Weights of a small GPT-style language model, trained from scratch on English Wikipedia: a variant of Muon for these matrices.
MLP neurons of a small language model. Each row is named by its layer, matrix (up: input weights) and neuron, and shows model dimensions 80-175. Each number is 500 + 25 x the weight over its row's rms, rounded and kept within 0 to 999. Numbers have three digits each.
A block is one neuron, or neurons of one layer that tend to fire together. After each block is what it responds to, as a language model described it from the Wikipedia text at the highest values.

L4.up419:470529504548508499548468503579507466486478497483508510512516480500509487481533534508494494441494482511474513523487493480486502487469483471499512496491521482517486517525507542511484497488488522509493478510496498503506504498495506523470562494477513477516488505449516486490502503493499528511
L4.up447:512473510459516496505536476509500448495487508522481484507485477527495506513469523491508530520495496504509515449517510464478497505488476529503521557471557479495484519478474559515495508516520495501490494477466519536488562546511546486462520468521506456501519510500526503508535459534505485469
L4.up537:477508498512509527528478472472505505482527469502508523486493513494549452468500493525511487501508530476509474518476497566493512525453513522470549501473516523498477489470502432519501508538509551438510497496483515482501523480514496519472510482524514472538527556478501539498525517500510527477
L4.up659:483517483497546486449509489508514479445523480489454488487536518539508475519479511487521525458511481520511540515451489459482525488472508495489503512493503548510512521512490509540477533519485486485526490507433486502536545530483446457501482492509452478513531531487477505499541503472475492550
Responds to: Short mid-word fragments, mostly "le" in select/selected (Selected works) and h or g pieces, plus sentence-initial He in biographies.

L4.up0:533533476500474507513476517505481488537513518496472488486492504490501457479519527492484520471494470487489499471500520435519518468507497501510489499501523525532537535488482484491459501568459501483485478532502488491465544512505479506505525480460513494493527543442488505471474463471518469479
L4.up236:515496468473522492451484519490506498483533540484462474479473526493457527536523527503505467558485512461512543472504505482546480499501463467516559471518515523503471498474490501467498522541495492524507499502518470499485518510496494521488479487463507469486513508502508562526455529466492484471
L4.up276:508498485533478447461503539506522480461481464478495483472498515493575497491516494542500473519529487496492530512505521478539522496468514501517519492485470452522499493514514523519468462492500507515502474549488483480467504441524496543521502501510529452543510534493482499458514515471501480475
L4.up696:481497516513439447522472501504454484500513551484473524504477550520530521553481521504493527462516523499513530520459503458453488505531465496530518489478485500525486510526526468505483473500505549472500550510499460516542506503489497523490549551517524472463519509507512477485513478471516523506
Responds to: Single-letter or short fragment tokens, mostly g, that begin a word split into pieces, as in g|ame, g|old, back|g|rounds, b|eat.

L4.up92:515524504486487474505515461478470468490516519483509488536448435526506489495516477450516499502493490494465524528437536536503513499564534491538527479510499511510496490528443513526486474526497488490495487527521486523497531502531464496565507535502515532494481516500512503511493464502524517489
L4.up153:484512490485554508484517486529560474525508525483471472492581444489498468487529490525476496509483492501475493492529487509493516480538511500559494491470496498507536456515487522513501517512489533475510505495525508464471509505513473490522462461498491495508516476464480506509511489514540483489
L4.up181:487485489499467454514490545491504470487490490473489487507485490487492496501494525548467447545454492510541468508530484537494499518549541527547549479506479508526503519497496485497498497470473510510506514477528499527533482562550509488527478491508503492499491516483505529493504507486494512559
L4.up218:495490498491509494485499504487503478513490471493481489497503474484505525474546478505508532480462501507521460514490488475518521496523530508511532477472491510518526536549474497533512518498476545447439475491483506521566542499500469495494522472510474509479521553489428508515516506537486499539
Responds to: Mostly the piece for/For opening split words like former, force, foreign, foreword, forward, plus the preposition; also some mid-word pieces (att-end-ees, t-er-ritoires).

L5.up572:509496504499470479503471446487502498511485460530541518507496469470483510471504484420479492520494542519459504499525505511481488534510530478468455536537489523550475524508453462525496508542491546468540526538506511494507501463483523533536475468539513445497486487494497524450520530500495519542
Responds to: Word-piece tokens in the middle of a longer word, often a syllable just after a prefix, as in rec(ognised), instr(um)ents, res(p)onsible, int(im)idating.

L5.up65:514493509533464483510536523535511490511496487497512442456480538506536511511487475522478505527479535552482534466495495502495486486496500503450512489514504477541472447528471521510492466525471498472494544522557493509513525532557459510431558510474480477506526497468488518510500535486521460496
Responds to: Fires on a standalone G or g token that begins a word split into pieces, as in g|overnment, G|enus, g|o, G|erman, Mc|G|ee.

L2.up40:487493491535481502529511492475510460520471468459545482517475575497487508489475502477498475530491494530485512522536541478472489501502524459456490467505485530484482484537511506502518469493481503452522502500512466526510527489488482531530531514469466472475498506472484475541547466502475516494
L2.up356:488473488535481468466468519504511454522503494518488497470531493452493486489543537501509488545530489526509515446539510461483485442510476480535478529522499529498494483474486500492514526484478466520542510531505457506525503523478469514502471509474518531503474473547473507501478503522474511495
L2.up414:469496494511486476513543485504479454499520547488483518504501498541488496496483507542468498481485475503526524495512461477509533511480533534479489437513533475477489486468494503500507523534477448463490474517540479487537516507529505533505550498452446490518512455482471504499482491488470478463
L2.up598:545476486471451482535526509506510503511525463487476468514564506490534516497521482466499481499514509474492488448475576505517506484514519498452534509530490530509539463544499487474541487494488513487474496517534471510520492509503502485511512504496460491519547517442525497472465539501517556541
Responds to: A lone "g" or "G" token starting a word split into pieces, as in g|oal, g|rotto, G|F, g|overnment; occasionally other mid-word fragments.

L5.up324:467465515504536514490527537510471495502524514464530459521464464506471490516517491477479506505505473495511453534510493518523507513459503524501502493481517564541486471494478495485524473476461548522519474533548502498540531496530427491510515517525524496494518507493511521455547483496494478491
Responds to: The preposition in/In introducing a time phrase, mostly a year or month, often at a paragraph start: "In 1940", "founded in 1969", "in November".

L4.up51:494473492503501513492524496486510459506484476466437466503461536505492487551468486485501516501474521501513480495509491465496519493511512501488477518517507516499493441544510522491460456516482510487494514515507470454502534543506484507512511443521506502541487473518535504504494510475469531504
L4.up187:508463510478536507464544493528513461537466458518505486548499490485512448539511516501511533506432530538509520500531533494503479542538508534501473517489505510456512494500496505534492515481487477530486508529515506494470488508505487514526465467477506517499536434503514521523513496516507534510
L4.up664:521499477496539459540479521486499490504495483522502496494502478511524479448506546494482497510525544488497479533500507485464525551540530520510466478478439554485525493481516489474424516506499513542451466495482475523541471482490509479488524500504467498503496478508509502519516498496475492494
L4.up695:491471492468473495517518542487442491533482489501448496473452509494501493509487513501510475539550436540470488497508503497504521472536462510531535533481504528496506509489538500494507540525477490484520522531462494477479544496513498466523486496471505479525527503507555536533507507533511500507
Responds to: Middle or closing pieces of words split into several tokens (condu-ct, pro-ced-ure, conv-ent), and commas after opening date or time phrases (On October 10, From 2022,).

L2.up25:540485483496492531490502506475500518499526497498448497548505529484517525480500487541485494517474506490505477499492487512505485488519494482526525508498481569498457517457455510469446500495532512521466531553561476501463485500505502507497452461501483488471502437512555517520490471517520469460
L2.up318:535506498519521520550492502515397521456484485507504497487483492549509549498468496515494496499510491500530494492470507483489511517524493532413489503511534503467515500473490523487510499497530492513475538535564435515531498477473475450487513497471470518531528509499529476509501499516474520486
L2.up411:521503488481544509554536505499468497486509553510481497492483507499477497441506455487507527523494518492457498480524508538462501490475512475502500492484526524509509502528510503506512527510502496510477536542497522518457522526501524500468476500440503449465546518502525495555505534484463469507
L2.up719:566486545515514515520487507483471534514463491475493474497511522510498517478489495492508503523492503520531519506516504519455542483502487546480478491479499518508468522496538499522478493513487488527438497469556473531495503545503493432491434504460485521508523508501491510494512527497455505522
Responds to: Commas right after a noun phrase, especially a place or venue name before its state or country, as in Trenton, Ohio and Tokyo, Japan.

L4.up160:497540503463466501512511506488476501482488478498486444533496504523481482480512489480505502534533515480548517473501512512484485504538554469470452536534455512499479502508488493454485522502491485470480498540448460486486502511543489512515503536514499504511508503499478486527539526496481529490
L4.up401:536531513504470486499485505501475475492505506528500522518494428502498528464497501513525558493492471500522519550432510484533500533494487472451492484501504456470551503533524556515488500499473530516508512462543510495464517476546548474509461550483456496481489462495515532484497566524452546480
L4.up505:510528495506496539516512493495504470486501527455505457481522527512457508504523513480481495475524505458466529489529536511490539520515528525489504464489509510543512507482495457476531539479483506501491533567528483502515494495487488445492484443491518460483522524512495484517510563555499522516
L4.up514:452503497518495496525494500543510535504511479544528481476495527489530496467470501497483552515514546535542499491480489478542554504510484534440470509467525529509514477493531475460461501505487503460517497476529471491521459523453545497501521484477514484529493489512517487494488531534487498567
Responds to: The -ly or -ely piece that completes an adverb, as in significantly, shortly, currently; more weakly, other word-final pieces (always, couldn't) and list commas or "and".

L4.up102:514529528486432499487492455513457501497466510501450479470480489542521509483518490482546506523460512531505500485519508480487490524470467469499510456511484477523511500518480501490506473516510517501482499498513551472512501493453490474531491465493506495530519501474512532524504498531512540530
L4.up379:553536516478504503483514490507504515481455528547475476507459515562493498480531532564495492513469480514520509507506476476513479541524505524486415490499489527506497474529527473521492522506511503498463473504508488498515515481531520472470494495539505512480535502469528496472548544523467478538
L4.up518:508528492453494492532482486504482510488492481494500493486502436459503492479556547466528531484524526541511468511560481532531521526525508513503476493515493509502509495511471513494477508479507483492515490546493448512536467488482514485534508463428530470486512516453479516504511465518515493517
L4.up702:517525536456499482483508481505535498477505493520487491505538531521506472457466496472511487503517521529493469520477506477518494507462492510480461432488475518473529513505464477501483526517501506520508512470505494539506556496509482525460483500517514455512497474467502519487546497487520498478
Responds to: Word endings that introduce a coming name or noun phrase: "of" after nouns (King of, University of, corner of), and "-ed" naming/appointing verbs (called, renamed, appointed, elected).

L4.up119:487491441474484454507502485522519480498532514484535465497542467507428501526492526500497502509489522497501510516493550498514498529505481469519499504503501495550490498457477435530497489522487539428513532465512497469506495507482532472526485539495491523535477487513472532547481516518498528496
L4.up382:490497510469510491480500508530511473469494519466533537506500527477491526537528481517486513530543487493508482480540469516530469530543499516476507456512492536493525527520547488489512541518481504478502524502512480504485509473519534478531477514502409484525447517499484482488452525530442465474
L4.up602:522503496470487517497501519528463475474497471520496513512508468492525490503493504470515514514494521525497556509525489505439497509515465500520506471477508525519524517447486490525501503504488491478512488486512483525446516526530484471487495529492487497532507499509501496527517582496517476471
L4.up693:500515552483481476535488506509503467500511535489520498516508459494496506501530540510483487473539481512502429496473506503540517498527527520505496510498482483549537509507536507512507471518496527482522504538507511535504591456503540524535492544514449525498462494491483529460500493495494489480
Responds to: Mostly "would" or "as" right after a subject noun or pronoun (she would, served as, so long as), plus first pieces of split words (sp-ent, wh-ile, st-at-ues).

L4.up80:477494529492548512522506508494516492521461503457484516467454544513508486522461518499522462444500528468529508490469505468537514473543495501493471505535515547507487488530528468508522505509499481491518478500502467530466562468477451466505545534545496504530517539511504482467498493498497510474
L4.up118:477538482505448519519566466538479528528433525488502515530479550502502485492507489489505538481475490526468528562482465541505521511543515513497526455487490521517533478527529494530482513499472487476518454467519505494519479461519478528494513521458437522514467507512506515513513506488475503500
L4.up335:470486451501521475538529517504497491538515548489455507447469507551503505480462500499476498493515523491503518496511485505488500459504466507490501528520486513485523526507543488500503491529518546505525475532497524487498526491513484538487540507530501493512489487501424492498529514476507463505
L4.up611:451509486484481521520494473443457497501514550484494477487506550522489537532507451490501474518537519508531498479545495504545490541545535495487520506474520506486504524503518518509540491509491528544517487474492476458539501477480437529509519522515526488481512452513524455485512471493468492516
Responds to: Opening quotation marks beginning a quoted description after verbs like described as, wrote that, called it; also some mid-word fragments like h-on-our.

L5.up759:483500539505448502547510513506492512474499545532545480501514500544533514516528505521483497551513468471518528519466496523461447486522474475470484540492524483502458522532446512509513524491478494486505481516486555556509505457478493503541487533503515472488513491524528528491519508500494507507
Responds to: The final piece that completes a multi-token noun or gerund, often inside a name or compound term, such as breakdanc-ing, Christianis-ation, aesthet-ics.

L4.up26:527542514490463495486502536519502534476530477506485493464504522535522523502484528504538472534500491481516438492475474475483486538530500481492506497509430494504483498523474504483504533499483505487522498545477514521499508470506468534514481538519480522483463450512491488463532480523487524502
L4.up221:512491492518472502524498511512490485506502494500531429479462494529530499465510532466512513547515496505501462500521490496492483498558512467494467463523504556491516464534475489535502462519511525498490475515480501492522463497499492516517514508514521521469518501475488487492535498505547524548
L4.up561:520506517484471521447542546470510544486491477505481517459512529520502497485548501518477534522479464500486443500500518504529507503529526532523507510471505488501477518529473502488460512457504509471485478563471476545463522472499518532532491485474447551468514505556508528485506475520484473512
L4.up752:487526455504500479520496510501515471479520499479509474485488506489519519559527509511500474500490505493537467456475531520503492493503520539459544528487461526469485468533474465472531495454471485509530441480472508499505543497530519483488480521452511469465475490519475523507471518529540485498
Responds to: Final subword pieces that complete a multi-token word, often a modifier before a noun, e.g. teach|ing career, nat|ure, scient|ific, cl|ass.

L2.up132:486494481494526459479493488442505509533463456517528514512508526483417491480480501568461479504483556520531513503533472499501527471524479503482526522495523547447529490529495509476457536526484486469492510516506482497568478527479480498482492475526451476504492512468521523478512512473475499516
L2.up288:504530492446477520506517523485472497496515535504515458519528534473448493517449514516499461472547492524502483497517524505494484491521524502520489533453467471457511490506469487500569524501532472477522488556514517501485476490479487473523515493525503499457501480471533515502545493471465507514
L2.up508:460539503527517481525506498479521498523468496482528481542511475456492488503498489497541493497518540523431499547485499501527462481472549498540500545449485515458537505519514473521501484466470457474470496498464471493521502459499471515519494487480539516493464538493510542476529478527504467527
L2.up645:507495453513553505503505483496489481458444493496494502512515527517457483480496483524483484522446551580498539514527497469496498499497461519494485512541502502528510502502493553527464534495492458495518520506551491463466472520495483517465459506534516460493497428529545492514504516511520483523
Responds to: Mainly the subword piece "er" (also "ot") inside a word after a short opening piece, as in Nig-er-ia, lit-er-ature, V-ot-es, T-ot-al; also "an" after "as" and "to" after a noun.

L2.up47:490485456508504502458485517502452469489499540518507485522524498448525483522500492516516488520502488533488469473449523513521480494486544523524513467526505529524502496521470537509475533507484498517481492479521490483529508473494454450526496489495442522513485520514507493482494517545501502525
L2.up471:502514495507509445533472493461490470526495551486509512489532522504479445498496524510475466534483496502492501475511459547520465499489468494491461485524521534532481525481537528502488547505565501497479484476528504469519486479503513500522545495560501454491506500517507516467521512499477479503
L2.up534:464466490469512512494450499543483480467472529506492520517515475493505492503483539510520521520486480515530529481457458523463520506440475475513505477489536506477452464545488497489539479516446512492486526516506494508530517460457465480542520521480497538508459544506496528486492495534481530515
L2.up658:491469479443504521487485517507508524437518542473510494499489500503480477471541535545498487475526521485492537495491490547517480505511500447550547480515537535519519510543511527486459485489496512535472552539471496455431506494541479481520520537493505538496498479528498509495504509524548524498
Responds to: Prepositions and connective words, often split into pieces like A+fter, th+an, ab+out, w+ith, typically opening a sentence or clause, e.g. After, In, For, than, during.

L5.up616:526536517454470441533550459501515470498484491518502494491507497481519506553488468500516468497516541467486480467501500490522486534502523473524524528492477526513525485504489483522516520515437492529517453518502519530515503480506525501497554512514467528542469526502500483509534508510471485479
Responds to: Second piece of a proper name after a short prefix, particle or initial, as in Al-Mustafa, Les, dei, M. Williams, McGlone; also opening quotes.

L4.up50:529467499501502497552505511462486455489549500467498530519509460490531521494507457519501508494567565463483472509511517513527505509549486519479490496494556521465520507462533495480506520459468508473493501498526523484532502493519454538507479500492482523485476521459467508462477477535519504522
L4.up61:508480471480544471526484519477482480535507507515491508494530509466564463501487468556482524507475518513501442515480476491499512493477502530485488501492558545495514475507552466521494473490476525492503503501531484480518477450480513516474505503489488494496527515505514502445515536514541510480
L4.up85:539489472504526460510486545465504480517516521506543516516515459484501494481473543502471541524501520498535513463467485501479469497522510522504497542477506516465429518507483513496504540502467590468519502536516518493495499460518486464508490492511469510456493541473481531501517522526498489495
L4.up89:463481492521491533506547490513539495477535434485556545529483468539465450485536534503498516528511522515525521532469500513513525459484493436503517526481482527516471503454489501482507516514445527499468511506469468507490469471479494467512495496515495503493511515481478468479492521517503484504
Responds to: Prepositions opening a sentence or paragraph, often finishing a split word (O-n, Through-out, D-uring), plus mid-sentence "in" before years, months or dates.

L4.up115:492495496489492451489463488521457507491517502483503449511504512493513506539513493486527485532516485489488508488569494489483494533485522477490534475516524495508509512494565521492515488511477510480504498486477455457445491513518475519441492523534497541535512478488484504520516487524518567500
L4.up267:490545500446529468480458465488535460520532478511501530497519477510515486531501494460500515512483525490480508464502459476468512525494465518484505511509475471454455519494487512541501477487492526494524479486479492497486494507490471492502500548446494461537513554459499464483505553553493525518
L4.up299:448518522480499469503501502498500467487530428489462497510515501513525509494511488493501489512524469490478506499523472503501487520507520488505495506510509494526491495515526493517517495511488491455496526541486461519532538443512494497539456504540475541508549544537476488508478517534476520487
L4.up450:496487506484523495512482497514475468517519505494483450465528530536498503484497510496482438515513495480480523519521506506535514503485486483514505486507523490518509537496505485514478481457487484489542493455466445506526505448546493511476514499555461495516542509458478483490511510537508479505
Responds to: Periods closing a sentence in Wikipedia prose, often followed by a new sentence (The, He, In) or a paragraph break, e.g. "missed shots." or "villages."

L2.up486:525473486483457470487457546486472516508470506484488516498549496492482536494461498492492484524500532496549485497507469486500518509504469470477486526507513517507455482487544540508504473493507507520484472491515551501474500493494525506492511467551467517511534483485494512504495492484483491459
L2.up578:505473482515519477522488527527510466494485484457506541489473505519484435474504577543488483573494484495504491440477518480484489507465470535501487530514480518496475524472503495478512524496497505473510479495465562501494511488529486467507457494484498495488480504498471459503504483575517523518
L2.up663:486538492494495489486449498546493468515503527490479542443477550509487465510506505519518495511488491517529517476451471534458524509522487497507475513481530495487469536532540502531501511521466515475536492521515528529474492460511472487493437482518465581509471502506503535477474512546475523499
L2.up672:494514530464483490477491458488514492513485480469521500489500496523481567541519522517511486510501500483506497533489506500494526540497491524500489501509512503531494488486479468480546474515482508504482536531499511467497495481513525471514524456513472503559504542534501486491490501529479492511
Responds to: Short function words such as to, would, on, after, until, about, often completed from split pieces (O+n, ab+out, unt+il, A+fter, c+ould), chiefly infinitive to and modal would before a verb.

L4.up161:515490489512510461483487468546552497441550449461551511459525506522488516535515514492561507567482531520495542516465509479488500521488507489521499500479478472526461494481472452520517474519491472458523466450524524504473509495484488488494492470505484515497501544499500524535456494479498537497
L4.up175:542521487469515492502523473487506457488481460500526497520449481475486459523514473470511511532475506480530536534484497507497486508549477521517485523515512540528475520483457522519486474528475557456489509488526502489489493451524469491534529492462518412485502537527539475481531517480500510493
L4.up263:491510489480523462522484450512553458502508516530514536454506475480532514516498497478534540550513478510506518542503504521465502505485522468504511535522504512511479550495471467480494489516441499485434511493497497506463510474474449481509497499518465506509531492444508486533507504491471538478
L4.up642:497464486462458453488487490465479494504518484479489499484477506495446521524506513461548510455518532511503554475479516531497512518484501506511518493517490533495479507549495489520527477462471505476493507509488499500504498505509540560475514523487488489511460518528492501485470564529499532474
Responds to: First word-piece of a verb directly after a subject name, pronoun or "was" in biographical prose (w|ent, w|rote, m|oved); also commas/"and" ending subjects.

L2.up173:485480550485490516514470487488531478471457502499486466520510525506534460509517488522511497525504495472517490517510522493514513476476515494501536530483503429489526531554537552505490495528495501499478469498492476475528500472532504482520539491517509529505438478487500469474459530487489504481
L2.up616:499486518433515475514516530513518510481484518517514484508483463512520500483500539541525483535487542515499544484513505469518489503483472489500522482501559485498520527525454502466465465509486460489489474472513503478490503483477513579526480498531456561499468490547496520474475549493490518525
L2.up617:516494522466484486493540544521461518468470530509516503509507476469518456492516518510531523499482523490542536500481500496538539469527479480529498502510523538525458494517502486520513568514483449521497509492494498522513515510517468540516520463554526472455551474523490502489521512475481500513
L2.up767:468506518509504460541500490524525466480452484479495491514506542503513531497492521521534476486437503528495505491504482523499501482492520467480496480499510503518567540495474507476481494451542529471483509478528514447503513548518479480515467509522481501540491480494471532467523526482506495528
Responds to: Possessive words opening a noun phrase, mainly his, 's, her, its, their and sentence-initial The, as in his career, the brand's.

L5.up144:493534523463496497507476565506498471502483496570474449509481465502485533503510503543539459529492505520512492470517476546489496531553507457525540505514465505537470472503515472533555534510483481476513467489481456523480489504513521473497537538465474489545532499500506507519511491522509508489
Responds to: Mostly "to" after verbs or nouns (shown to, enabled him to, elected to) and modals would/can after a subject; also second pieces of capitalized words (U.S., Tampa).

L4.up82:531531497505482455522469472540518471505524518518482507523518490477495491486501458464504528465504530495509514497482472498471512509473497515487507513451536521458523477522519501534493472527541483477539494540499478566494509489498507467494545515528483498509488496456492501482480496513506474544
L4.up191:518522487496503473503474512486500450452509500496529521496497443485503515498527470493507477516480549516514457518481519498518488512498446524490512508531485517507470497485508490515454493543467504465525479525500473460459531523499517494507505492505498472561499509498530506536488485563553472511
L4.up323:528517478482468503479468585480522490526514545473481531528496507481497472480510472521488471501471495501506512485440490515460506506519537440510528487507513502477496494506500447520536477525514519482517528480502493523503532500495530446499477536441495503530480526480485513536493492466493500542
L4.up635:500538492512514488502461496534497472507519514504460450493477467495536487536490505544510491505505522523501491531447507464500490463557493507526467516485509508501490482533485504480474499546440554466472484505505469503476497514509510502520523500457525471544529512540484501477499482512474514535
Responds to: Fires on "to" before a verb after control verbs like wanted, allowed, failed, and on modals or negation (would, could, not).

L2.up389:498469519464535447489483544509482523521509543517507503434479482498495507489485520511527465486491534474462510501529524528516517532531549480460523480492521497491493491462520490475462486455565482497511494467515525493507499530556455475494493527480450554517491504529494491496500512530463518522
L2.up422:500493511516538456519493483511532528478491528510533450466515497521491518467497506482511508472486517498498488509485504537469521545470494534473530483459537521488487522514512494495523486450531514539495474505482546520466486518520496476464452509514495548500491490534527513520522505531499518495
L2.up563:518495505488494480468512490472543505566484512518478511498502505479474540498502541498498509477484504530486496481515507547495506510501543545516524474531490462501490470478519502481558472461507463458500517470509463482512524499510500480453450505530484512477501504516491539537530537508506548515
L2.up667:493488535470496501569522503542492480514510503500519470502513436471498509435486480481493484492486511479534499446529481491524504526532545504495508515475487464484489471477514508515459510498462496471545530480492442492456447518542468481503492491493489535504501558522475480489514487538488525543
Responds to: Periods ending a sentence in Wikipedia prose, including ". " before paragraph breaks and ")." closings, as in "captured Corfu." and "invasion of China)."

L5.up439:505542530527481486534533457477515536517515515529508445460475492490507460570523473477536515470555521489482512489492489518463460541526503503523485494510527481500494515520492519462489515494467474485534502529505505569470511504488506467458508446514513536505505537532489474428512502545496516549
Responds to: First piece of a new word or number, often opening a clause after "and" or a comma: he, later, wh(y), or a bare space before 2006 or table scores like 1–3.

L2.up31:519500499508479476516512471532466524468474513488499575484519519498481481467489494513540471458479500500440508525553556494559490497492486473530505508476488507496520560542510515511489506513488528507534463479501469471505504483469492512539507458530501498521524451465500451550513516473479468522
L2.up211:525502491511448505498485469470524463475465477477489508485454504539498489511510495435521512502476471496530507494503522492524463517499520482535514527486511541466468520525483485534533518503525507509506490492497504490475513482504499543480488440501486529486521496450539517511460517503484520482
L2.up461:507488551531470520513472501490518574526511543556487492490552506493506487508544474507518507493469465508503494474513518513493494505493488493526442526491548481476484500543498513528494513536473534509497428457514464503523455470508502494509499487471455474481465549549523465494498502526524545471
L2.up628:480467506553442479509490467498515555491480506513497526471501450474480480516487488552529491512509483491520498513483490486521476549507501496541448551482529510494484506568514513447510522516478502559535526520495450519487499466491497488514455504495472480502494511483529499528543500471499495484
Responds to: Opening quotation marks that begin a quoted phrase, especially after "described as" or "wrote that", such as described it as "unguarded"; also some mid-word pieces like "ar" in parliamentary.

L5.up496:520526469469538481526497508496500485495498529449525507484472503492536453463520539468540489495515515437491486502493483521475490538548504489498494480485484511461488512497493519483462524497509488523497439475505516515511484478492510475474467527463508496490509465489505491483470499537495527499
Responds to: The final token of a fronted introductory phrase, mostly the comma after it or a year's last digit (By 2017, / In 1978 / With the win,), just before the main clause.

L5.up356:516510504459476527482510527528489478480487472507512511446487495497492486499504521498524473534478516529494461508489483494514492495470480524486514514515471491483548511493505470491501502589499506482488506509514495498489508517525485481498508527495502553484481524513499538461510527522528467492
Responds to: Mostly "to" (sometimes "of" or "their") right after a noun, verb or adjective that takes a complement, as in ability to, freedom to, ordered to.

L2.up157:525456511450516469516489466518477453495467499497486469521479466560543505505510474470508494543532532506493489470521476518523495481511540457499485480507485502498455506546533513544508501512505501514451463494519510505511504518551498492519536484527494452464482479563494508518517549529516522506
L2.up384:503536541480517495468486457480485536502516479467516516518501531513512521527461500531505504477478499562531438481509495484506460512472462499485462547475485533475501509524497495450431496534521513486472504504494527488523486472508472520515479492525496484490482526532474503495511501538486496476
L2.up528:525521490491534459546504506504511503523499529486453497494511457540519487489494517536487519482480521469495470456499514471491522508500507474500496521540493493457496498531536526497500497531490450486492535484500523527543519499556439487522520498539530498435500467477519477508545491497523531499
L2.up693:484503507492493452523470515483563503500519470512508509475490475478507463473530519586523539502500469529493506497558469493471508489494491508468527513524508511494465518501503467506469529449527519478464505502518534502542509470456526485495462496543521489492515512500440522520531552538515509513
Responds to: The word "of" (sometimes "by", "during") right after a noun of office, group or part, as in Chairman of, Chief of, remainder of.

L5.up213:489505527511519479513484491458503499478506490482489475493543509492542491518488473486491516482480478508490539468484511466527518553495547530532519481506472505503495492497521486485535493492487507494501465497512480489491491457497473517501501481501549483507524516540506492519533527511520528528
Responds to: Fires on tokens closing a paragraph or heading, such as a period plus blank line, a closing quote after a quotation, or "==" before a new section.

L2.up239:541494480552469496512503482522491456487509515497512487516485489541494490480540524453462479480492498530473506504513528524486494467457505432479474477472498521531483498541509515519505486542522504511507478521508519503529478435486512455525511476509519515499456510501516530508503531512541517466
L2.up519:520506495510450465476493496508515517495517565536495507471475506474446489515510494447471505510513527474532538460512526522519466506523527548490517508495510537484485503530476507485464478497461502502460511548502525496461469515486515488487491511482477488507474503481505525499477531509493562466
L2.up604:486509504473525477483541523519486490453487443497540474532514479492482460524490557482495493536485488484553466479481519491505469515513502511498493537513503539492494485482510540456501536549450488487503517494494505475437501467485485487537469488503490525488484480463492520481509509514503497553
L2.up626:499512472508469525495511507489532529518466523531502440526493476491529506497503459462496528461497530530531445538503499485516446469470516451481468510500492522512545501478475483500530478541511503470510490550504520504455539470463484484476501490516489506451493520493549539488468512516489482456
Responds to: The conjunctions and, or, and & joining nouns, names, or clauses in any text, such as beech, spruce and fir, or Bittrich & Nascim.

L2.up58:486464506491501459507528515528509463474450433467551530516481535470525474498473482500525535532504495471518497508485508487489458491484470467510527474481473493497483487517497520495495482476489494505487508478489487521503517529482514446479505541497506491480491493508514548546525533445488528534
L2.up97:469463519468506501508493513499487515547501515507476459452503488509476470445511505470526487503523524454514511509529494507497477519516487486475501495508488503495483497512460527531484498485489518522484485513505524521465530524518515511538516518497468550512466472506483514547518534515492510504
L2.up243:514495521512485471501494495500512494479465463445516495487529527499514475510463481449520483488463492503481505511517522510489462484527506466546493486580504466501498548532509499491443528514498459502500530502458499527544505489457500503465502486475504546467478473478504538511519500493546489497
L2.up319:502532528504491509518527520473530510511485492461536490471444526573476440492499514477513466496488520510543476513468493497486534510493498478490494471510477507529468484484525476541458485522520431485499493506502540526452465495519528504533502509543483481441472453452469497527525520472481524532
Responds to: Final subword pieces that finish a split word, often in proper names and titles, such as -ment, -ism, -ation, -ing, -er; sometimes a comma-led "which".

L5.up161:512546471526483533503491526500480504480518546511479514500500532452449479517473478516482528465515511495488528516503496502507540466541524518474530523518526513498476454492519512489458469470505503496455511553492518508473510488523504504556483488468493525539451509485477504529537529505535488478
Responds to: Word-internal pieces that continue a split word, mostly the adverb ending -ly (closely, previously) and odd single letters (st-r-ong, c-e-lebration).

L5.up179:468552488537490530481488505488490467508506503516496467526480453475477513517507502490493524516492508489522507484536557527484491500531502504534494508495496541514469488501493480522501486528502472494504486526486495482447529483533512514467478526503491476516500498509507503518510519484520478574
Responds to: Short second pieces of oddly split words, mostly "o", "ro", " to" after an initial consonant, such as b-o-oster, to-wnship, g-ro-wth, backd-ro-ps.

L5.up534:496495495466467460465529495521531482452496458490499471488460552511512480508460480490553506532480519485500548513490527468526527487520515477483524482499536504500505519513491527473520501531519520470554488487463515550505469532475482452468488474468580500476478501501482505515509531509466486479
Responds to: Fires on the token right after a sentence-opening name or noun, often a comma or verb start, e.g. Minsk became, Goliath, Jonas attended; also on mid-word pieces like phot-og-raph, Hist-or-ic.

L2.up91:468468503473508517530496526508543495476483546493520525469505454516497499462499551477508507501503535486526501478519460499488494546532483503455498483515506458511483505497466491530512521499464521494495482539540487454495483523490538455438490476561481494506460478542506504468500480504475514490
L2.up267:513523498523488525503511528423512497430491475533530454507520448501536479453502488475466524471490541494538482491506486514511521523535525500502530472484513485509474519495489456477528522515502484531473438517484510447490499495519509499476469502548506461506475514527528519500509480476480463523
L2.up299:456524519504530490499482548470522512504526483483496462500467443513479492506511539485493511459496516511479502524538474504503486486548479502465472473519518463503497551530456511493508538509494467500510496533497529517503522502486500492494476503542474498542475468507481519531522483519485491502
L2.up625:535493524496509473489541555512544456482520457502513521501443476486487463482484546478496459491499487470507475467503482483456516493518493480488504509512532453520503573509495486496497523526495450468506503509497497490447469481482504471560489497498483519513449514498521521494540493503521518520
Responds to: Subject pronouns (he, she, they, who) and modal or "to" tokens placed right before a verb, mostly in biographies, e.g. "He was", "where he graduated", "able to make".